python train.py --num_hidden_layers=10 --hidden_size=192 --num_attention_heads=3 --num_key_value_heads=1 --head_dim=64 --intermediate_size=256 --vocab_size=2048 --hidden_act="swiglu" --norm="rmsnorm" --norm_place="pre" --norm_eps=1e-05 --positions="rope" --rope_theta=15000.0 --rope_fraction=1.0 --qk_norm=false --attn_scale=0.125 --bias="none" --tie_word_embeddings=false --parallel_block=false --extras=["capped logits"] --init="orth" --init_std_qkv=0.0258 --init_std_o=0.00578 --init_std_up=0.0258 --init_std_down=0.005 --optimizer="muon" --learning_rate=0.00573 --beta1=0.95 --weight_decay=0.038 --lr_head=0.0046 --max_grad_norm=0.5 --warmup_steps=200 --schedule="wsd" --decay_fraction=0.603 --decay_shape="linear" --final_lr_fraction=0.05 --batch_tokens=8192 --max_seq_len=512 --doc_mask=true --train_tokens=89370000 --max_steps=10910 --dataset="wikipedia_en"
MLP neurons of a small language model. Each row is named by its layer, matrix (gate and up: input weights) and neuron, and shows model dimensions 96-191. Each number is 500 + 50 x the weight over its row's rms, rounded and kept within 0 to 999. Numbers have three digits each. A neuron's up and down rows have the sign that makes its largest values positive.
After each neuron's rows, "fires on" lists the tokens most often at its 100 highest values on Wikipedia text that the model never trained on.

L6.gate145:475449514424482439540548486546404475474574510447472567480541533449515551455563534474508480416490494538489411551496477511475576509374535606649554578512536484621504567496504509444532421595523460536518516461499539564519488519489474473431414422576643455533506466578535440473516496592572548482
L6.up145:560481469502567576554572532515552505487548471481548484576517566521364495450543518473536498513460544475410558504479567519430525467488568444608468408437487484481460494508598471494597497455476447526525676533523505512561479507523560550448500532478479417517460476470518506521462515575525405504
fires on: "st", "d", "de", " was", "gu"

L7.gate60:522536449553548486531534463578603517403532512568487461436517410517487473560475555533522483553546456445482501456520500489520527466533643489469494536498525581469376438461580517497517522492518461461471419551476501534587592451578500489501495549539553422518472468472554564538556456595489450531
L7.up60:493466565456471500542400450594541515460546482444491496463477529549418540395570534442524538511458565348495572456464468427446555482595490520439503605488433501439485448502515521480549452415554465463410458499424468447517467544548475434560551562528546559530567576471529521568512545471519463428
fires on: "-", "fe", "ut", " Mc", "–"

L2.gate126:480579467486538513552604515469564567380499452398543461499508423539510490517473471461412458509458570488410553477455534506498472549386424474570483476417557569559485457471432470546530476468539569512498561501492465516475459554505560393489492632435456507531471486526534483547411484491433443425
L2.up126:474472486483539523503612570497564448496513553428568511495464520552402560469609562445414456580445468472546560500590417433459530541513417385477454565440577558484492493515497405492496498397499478482456524421522481465560585456530530475469506559509385571512461463508481472585458499507553457472
fires on: "d", "id", "ro", "i", "rt"

L6.gate48:421512450495455574470490509444534404425489530520453544426584523429494466568500450454499491526539505455489567510561518548442454452428520502483368521520466502552497567541482448452465540526563425529515558539557463493544549523517555451484512528559420522461401454500500527481518509562536498480
L6.up48:572450450490444550652541448438572528434532518511460417540590530485471459445556535515484505572443546500618473480547538565610563504452511537531512430563486517454437543432601458510475469476418416550492487498473437475531393512505469475492454525511533458484477516420468515482527420547494534425
fires on: "t", "s", " Al", " allow", "ed", "ted"

L7.gate212:486592490477509500541496515488483558483547536627467488463472513583445456569472577469534490487530584527568461433554447486484557494479551567454477505503560581503557471503422475554501489509477534446444456477512477473429525474552423601491476575512522444531447490526472489459451549546547547530
L7.up212:572537547484467552521498460406472495516459559494491608584502608606459490485452445469470500485592436551547459458501506418530512484494516427522502489490428441475508493479464521427631454482468422509447580538494562406526439468470503410438555505556583483499561571497526490476519505472504525468
fires on: "mp", "l", "ci", "th", "|", "op"

L7.gate58:453490512440448505506516462454560528546412567569521525504387551539462558557527524437500504512489561417507583458534549485503475415534408452603500454510547516605482570485502557450533519483431568408443416548508482455481545564591466404482438458492526537475458515449527499610507570531452570444
L7.up58:489508589532445570506536470564659490460464527491465472493532584423523423483400533518449552468574501476486482582510520503519426431450463589432488485463473462444541561464484530556474546503460506427554463523480503471459491453538552460574549440515540491521522414570518500414580583453474544518
fires on: "t", "et", " fa", " a", " that"

L7.gate207:549554527537492575553552451575471420489498540466493508495507538476483527525386490515525488489516490557484502481453503446545514524439490454477474556512488446450609416471501573534606385422552487416585396475462532399499438497476557487494429506488514492479512440513563521542524502505498478553
L7.up207:519552468538461534502510451492554449462540447527493537469505553513434552509508490408603524503523447443565525441481438428506545509383529501398474520463507431488563477441530458551464435409446488469544431434476485545574462559491422511549485473412453472577387496463490488530461480554513438429
fires on: " f", "f", " w"

L6.gate36:556531545593484354530516483501467500474461556493445443492472528569546414452543477486660500511554609603468438473354476504532471463442501541569467516529476430586485530447518506539513498415423541458490556576561455525519530504473478502571442462470491513500531580404618506439530477542511435467
L6.up36:531607600490545510489560533533565415578520401524565568584497445549472440530554453440481483559465538466442448531462565441551531583405572593498601514557480483488521522442535440581528520492454489503538504505509451543503483575532500425509498472472499544465523538521541527523534473550482452500
fires on: "us", "c", "d", " co", " dis", " un"

L7.gate11:575482539574532490421523523512518457485555576555494478505519428568489552442506443495422622423564536496541416545547382454526430493458471545527486488460443547523472527512489412520575494393570557482626483517478527459519550492532479452421472450547513506552527436515483496456535444526511500565
L7.up11:561533539468574504494534532427477567497580590497566509490514464509510594580518462461446457488412455437508461501460480499441388575496562527540555422457514544513508460494465525519432519450434427458562469487514596449446505467493497488546539448421481500473443448459508462457521467606530576483
fires on: " pro", "st", "ur", "ba", "g", "le"

L6.gate174:527489515484527459518568541550530562555489530460471505491456544562433490641507462513444484461496502543446533463454465423501419558585508543601457476417468372478516547459529557411534513491462602443476590516497670509505535510489440496494479508433487499482541471552543472586483560532490433500
L6.up174:410500532437506472437498454539520520448572474430525510435492510548588482607458517548443417550509490468500585533407487480465466455415460487468404529516494520435444469584466451543518476480447584489467527479546366465449488533478497485585457449548550585472458559525528485460463500485384490488
fires on: "y", "ic", "ty", "d", "ion", "o"

L2.gate241:555478549536448595520548453567526464553483456432525444380475460427522486603521557559493527405574588592486530434440502534514430539583428524474505553491495568467520531545376474367432491507488539484494440597472519500530604575555545547453497474438516490532547486496463444509577552536525479494
L2.up241:507517402492531444494547529504461441445466478455525551521483583447502463593380517531485549507561488451511561461615531584597572547379389446587480482455485657561477558436446573447474557498403547460524549551415454518501527461507592523485546467431488524485467453516452532468465423546518551536
fires on: "che", "ph", "f", "ge", "we", "gan"

L7.gate194:446543500450476585514573583496437528503496547487515472433467566549413507521607553563565510488551560503499546495575514513543465535593423571533538539503558520480472573387493496500429513500560522424507491479489554493468465436573448538505451512524521530469586614452511547455454475491420469479
L7.up194:503505524457477457551528436561462511553515502492551495505443632527491529533462531499462514545461546499512398567515467347401496537563448482384481398388520502478531517470432423465534455530507523466556463493558443535491539562492506452545548482506513501508499576524555429557548501509460516492
fires on: " |", "19", "%", "u", "al"

L6.gate72:537485428559556534538498553530471390466592422554471489487423434533452564511576558535488449507451590485458577457485506474487451483484523474539510536501467474546613510487463525558551576420440466504476479525572532431338419517500459467511420489519444548465492505504456568542481510529459549520
L6.up72:455559487540356498490594446378540446481447504450543517479475536575519490486437446514504474505461458516558456517519490480532495416594447511508485465374524454458419512490484588475535574462500463445534425494504492481412515517468412554536471434523426421486457616517491513444480472528497533550
fires on: "b", "son", "pp", "on", "z"

L2.gate216:517481468484565391502520553500449497498485416439446523530478512533429525619484544462532551573481544465343582508472497493404525513531480518538514436428422514468505489501555569414397532469535541549458452543555519483380581449490415610467489463470483514448530423548561524516503587458568510486
L2.up216:474488465482481512492370494495496489458473417521415484480478549564503535490478512422603578535506556440391494495618481539445530387496465466458482518515544523495440460503558579493472538473508528546403487526381380518477457444490464561468546484443486546495496502533568517489467541394371436441
fires on: "ed", "ing", "ro", "ho"

L7.gate253:503469618533537456471506449500430473528469435528506518432507472492492466585559447417459477523567550490444431503474467436499496524519519429542488491544583438528572552560457557545518494462509476485527497476438519440599607535543529491463556553550565505521545490545435507481472541515524533556
L7.up253:415450538518483496474437513527361518421472470480524446496436474483447450540567397420578516456522510466319534452519456459449547473495529563481502459550491490467533480539385486512408459608546566495460507397590566527439473484541473413533500447567410451534512543560519493461431478509496518508
fires on: "ed", "w", "n", " several", "it", " other"

L6.gate21:555437483549434545520512410518553564518480418412567582472515515466472535475575445530443481580412573539471483499505420496535514514535382571461424513541332551502560458502531531433448539469534470493518502566521457516528445531511539474525547475484524532555546552459526455539574467506521402502
L6.up21:600485511524450555525465495482536523489516443520505541501515567455463468567453562561595505555495532498481454463490449530376563529485485512530412540525524562426479438463598523391522540450490499436474498515539542494666591563540491528455461632630505617461542415615535509536552559467433499471
fires on: "N", " /", " were", " are"

L2.gate207:500530466642487498479566623556452471437459470477531515457484447551473531410497509379497490493509509486439503475606538460506530495433501514463548505502487425487447428554510541427524554454519493488587614507443416453458445455522493457465514418530394581550527508452490581492416469488430478461
L2.up207:574457486616445479470510563501534449468528494468540541544452555489433416480402555469485485461462617443500465508488558540514521476472410579590492420534460407484568527550521571518529553477510444545461548529523409442534526535491471504379464467492465525521582539491482419465483437493426468444
fires on: "b", "re", "e", "g", "er"

L6.gate197:464468506537553608609509455551513472344494445457455478507490507478472467483478591531473494520377504509501452447423483490506525488489372513500487509531499538406361417467597482506489540596489510519540585524527474523518551540534583475586592554524562469478483493458549535534557547550499512452
L6.up197:491450459547494471507525507445532609524458523433512483448544494524506499444522471577539529530483522458499546390407433459521457539493588482492479585557434432614489522598435484503499517434454564470440567540523531486416398487586498474582466475461454507567508482461489478464598485557443454487
fires on: "il", "g", " of", "re", "ong"

L6.gate44:642465544509563424488483507576492562538452485482493500521459544562539463423404470480435496479494522468535433466466402475477586553488534442511461622450499439494564549513453460458597470464513461508499495529500601440512498543505512484435567486489536559499532580456494369540440417552548399412
L6.up44:420580604479512496505504464454526546546503558434494587485517458424573483493520461573493523514587517535498526479493485358436428558524444513418537601388576456513529438501530436487453480514496527534496495475531545557605581568486445497593501444488463470514523489537444438408466473586478501538
fires on: "s", "d", "c", "e"

L7.gate73:510427380493501513537436427538415495530417408465475445412521463571483554521481561428535446501504486487533496438555470535546473497488556454445450504471551554476449494586505417567517411595456566544521598550514506570458439484501488560417558489435566496474501448443459430543509585506503565573
L7.up73:583432458453544522474481568548523409543528501563475536437497531508513438577449524455587474488411530504563494522514486510493547492519606515481514556393498530469479495544455528482538530524446522656531524534510464436396590547597542574476598460542446465481440485394486547475514465585559469574
fires on: "|", " |", "per", " home", " Sea", " re"

L2.gate175:460414558548551500475585500481539607508502451391506553471499578581439495469496513575476424517519442500561495483554461433498464469506570486522570599463412476527454577510529644463440521518538517513522492429546483506532451591531530423556639508532441495457461547554400489534542556463444442455
L2.up175:477442532407507622407559547574568537437507528535415428420530481556454426478538468473506445490449562534528516483468521463599539520442492419523429589455599517480426458568523500458521587499533450514490549476604437466481505497537556458483470481461418495552496533469445579437391514531503390517
fires on: "o", "ro", "me", "le", "e", "co"

L2.gate187:505542583512508468547406590613503566480477397523509523491513498511558475553491542390437479531531550538470524485573465479466540412463474481516508498451465473491543532572497406394604561467457468486530494454457527510459477371455526457474466442508443442419439517576439532562509489577526439433
L2.up187:457477615531489530613485572594484585499541539468470536469563532452465499458567525527490514516473535493549512469480532466498503407500531502493510494483497455506618506495547483576586552490506467468417491450463398505521541504498461602530518502438574476536474456541504530415412493337535477560
fires on: "or", "go", "ch", "b", "ol", "ce"

L2.gate6:462416485506535498585574585473536460516440507520512507503482558512616525510471552424466577552480585470396464487632551474529457538515479476498450501442496499562476433484568501416472476499507498481526448495462524454551588423480414458503537475432519534591514525463432540578549530449463514402
L2.up6:399553533429526543561574491487576503468548486475477545500422579471582413545515528510558558538553529463448477399579534491500523540488501478489456442547496481415520510541482511492421518528535496410580509523509477485453584486499487464485552474476569456501470568486456476441509548501494534417
fires on: "th", "g", "er", " to", "est", "ct"

L7.gate227:555486505482456510569551533522502566489504481490404539504457554461464559595489388470541416434487555425520496497499479497514553576559434502529391566426513570487437483394420494446534523445481489459600532535539489504547427578475492522470551511535481462479543483527501366518443500436482495498
L7.up227:492505434577411591524434560418487588481447555517573522402431473589450483490509538421522450461488528429465553509444531520469511516507432572517472530584564535468477513476425436539429476500578535469495438536550553503479525473590463531527436442502412515485443458539580460488575505471506563487
fires on: ",", " and", "fe", " those", " we"

L6.gate133:494494479448542458473499468603514549423467543424555429558430558517524427514434461524501519402548521585510535448478497509489515456491478503563506573407471557513499462502539468584513438524550434491519469512488531453491529519470498565557452523561521484490502544492443391516498517624425443413
L6.up133:459553506612493543415543503496566479459545584523537501490466472428592541450556601527523525475551482551525522583419587521538420429516536499545506548471492493436480443491449498521449502477533503485500576522470479464472556556502459521526450439500487485551491482520565452456589544458375537502
fires on: " and", "st", " La", "h", "'", " de"

L6.gate199:546517514518558510481542586498552412448471449543519428498485479491411520414521449504502504496494575521458419602491394463463553443582432467525503476561486500514507508469445552479492539530465463499556519489479441527443484592465543482476442514424502489530492461585548521505514423562442438531
L6.up199:484615516551501474549492596599480573520530503489499464421410517602527562477414428485601577490506404437570470449522535454508518395521556498503553478517450515521537497483498495424583592524529482500503474565521381484491555564479496533437446576601474427542528480451434536497438481484473505426
fires on: "ne", "g", "ent", "con", "z", "ia"

L6.gate252:480460543522496463463482490533507553491511540416399537486530477521536424495478523424587594409477601547468516490575528454478582571503299376492521463515522532549510480439462530473489517478510556458523498492566462478499476489452551581541499386528475443486535453519474508583470484538498465479
L6.up252:588469463500535473494523509509505516603550485532441547546426545479454478426489474496517483396478538537526430443555472498519579537568437420466537500394511516556492569447534460550508466507512474463492493563510471495437545570485520498467391540555483450580525482535513450460443508552534396552
fires on: ".", "we", "ma", "va", "ta", "us"

L7.gate140:484539559508451440460538503418465415481453498485494481450517609485457511519490570509601558477458480529541441526528480482509478576527504551518543486452566396463512510470391589519516555566448514437412557614510504437512504437487416543533536406457617528533432481480457497525591527510550465555
L7.up140:464585507495491565478425524467527528450433495477458475495490489488559488463499537476515505544563431573467391576552517465673444530476497467509401586556542528489609514468512596482501394489496560522512507543483489495480411498600505541523515458401415540549486437456434493505472433463389485450
fires on: "k", "t", "p", "l", "n", "et"

L2.gate151:536482511400538425570579536480493467424527510534437590513614549580503421563452490473503504457556603465591490450547483449423534500517390504501480451475492489461516588548488569478505508439421497532553389514574519483457561562494571441570536641473517499514465577568596548551469495532499473504
L2.up151:402496532588547539499523502434491542458542449569521596565464462548475518519474446457531602466477493431533493526446480515549378458551470439532527513507508418514483603497534500514522513545525557464491521468444475529521532454441439452571441434482499575574416590448559505536448474433402594510
fires on: "vel", "y", "dy", "ue", "th", "o"

L7.gate238:393570475594459444538403536505464468508503488446471427456485444470457570497413498475521482562508486476546527522548552430484551516425506518513417581504498516435529447490476497508542475522520482540466528515422487542540468545491455595430567479587547505454483588502530473506505452552508530536
L7.up238:447540521506486404537357554547446505576507512450503506464493472605416577513574550571559589501556466501507510466520486514440558519470581560512488564451592463418498447497412477482467474516505477476521466505501490454539440572414509441435448437456563511494527481500502417498458549588583486537
fires on: " other", " several", "n", " various"

L2.gate128:581507588529591503485439475489589584513543481596565515460529534444518507582515465445530450560462467527640531482590545421503489567420551448543466414501522455558480578492437464503453567553550498481429477481551483469439427475509497507428500565516533490524542543477490442494540507532450507485
L2.up128:474525585494555481429489610531430472458488540482538540444533522508496536433445541423471492484517488469487454627479541526544421477491496520480545404480562449504493502468552547567434557533548433505539569484521542568427544555480472597636553532485493458495518521534508453489475496556454513496
fires on: "en", "il", "t", "an", "ub", "er"

L7.gate71:467583484580462387475563517543459562384488490545483523479477485424530483493605483504497541512525541565570535485562497470602527437448448511480514513549662519506481456492513539554440539453522504451545490503524507507576522451514501498453543471487547561438534506579485496559525653453468514517
L7.up71:486492537534433392440527462432584441471495544426476419439512506535505416497503503582446475550605529537482509526547572484459427511393474529512507521435465605473477473547557536482507464444518454413516442616401478448550515605477495551475474529435506434492508461541522572407528495402498498527
fires on: "-", " M", " h", "h", "m", "ter"

L7.gate203:556544628608505468453507470448401504497462504550420503505541472573457419564517453524484491483470585549404445520435555525525499543497509432450535474466424438529498502526536456330454381515588448582450519467543569505508511421454472524477479471534538587543471536562495480507513452503634513499
L7.up203:486527556533453475508611509536536536587442523470522526467530532533547527477492491553529577361509534465494610521388586457482517480500485499543448481465482512519502490409527547404530522560503503570432474515570556521481527490410513478544544504529490576514503470516503532511506466466465501521
fires on: "u", "a", "s", "id", "P", "ate"

L2.gate67:499493516458540497615481547493406634435528477629382465508503527484425497452455521479495531502519519502555472398496582460467515514484416502456593522518490543457453569564542560508436504536505480415528542461472398488554545484512537534529530468606451520517533522514512461549408522526532526463
L2.up67:562545530380538611584452597435421559526443503640504521501430511507451501517498482521433450462408455493528514449495578493449441521453540445398545533524464478519424484510567485563526562532509441452586519577457441523411494458497571529509470406584460546560422491532443445560505509449540502526
fires on: " In", "at", "the", "y", "in", "hen"

L2.gate225:530631543497452504549584425427476477485468518506500469545456448594550531452469513514452503595399510433509440453484501466529463418513559462516439557528589508505494456559496506451455571496485517518454548428396442471566560496544486394516465423611445517513496396537401490465531488570566539463
L2.up225:541502484479400560509535552538597516493442510492451422547455500553476505472503449469445446506482439542497498458574512545497550601493500502452521471567574517495438541504590420497482475477424460477423590512483499470407556440553457472464479432483487483526511473463461546523516595489475571533
fires on: "pi", "vi", "ru", "ill", "ft", "qui"

L6.gate198:455504510465463546521473526536539509479506517500584505458517488489392441535400390549522583543537614542538444486505415464553485569500485464521511473551484513523533442408415542477559441448427499460588496546468490494572564533521511527506486472590517495509461514473414405450564463577485547454
L6.up198:504543545563544394552544486507602471471503500441505518422495435494481505520519523583594430544554556538426483437438424444482417463518485492439578527518570507537555478456497454437499546437500636392483453460512584536537532489511486500514541478500615603552482551494439449513524506529551533594
fires on: "th", "leg", "ho", "ti", "el", "e"

L2.gate37:498537533445497510502460515572436500423478539549482539568498452418514451560388396527481437438528477567493579469551550500577496436523526501462515503440566466542581463581482546554535513417564505536504539518403488478546551532473448480571475443598488483432427468561446484491490428454446523488
L2.up37:509412480499422478609445559556520545470538444508589541530417488478449565513438477478482460430512404513493415450483445610475571525553534487583385417401431502572473490474431547486494505400491451472565463449493473537565531497402353525484545500510474403540495480534501503461477487480446450533
fires on: "f", "rd", "w", "ed", " of", "e"

L6.gate169:528603529431504504497513527556457557484506537492455515554457497468524482390518504543498437488478439463431513587482560435499466496449496439485512582553543504447475529539594488495488500569509466542454546563530406436511533439537525549528403485429457491480469456484544476538503467540509521446
L6.up169:452469453438539518441483451514421436507492520539535525497509455476473451487574471447470454525580573518503505510521478396424462475454536512453465514441518503488424534555509445491427611503516566527537509432492505454533488430433520525548492562534576464483561494499474675490481468560442528515
fires on: " be", "z", "x", "ker"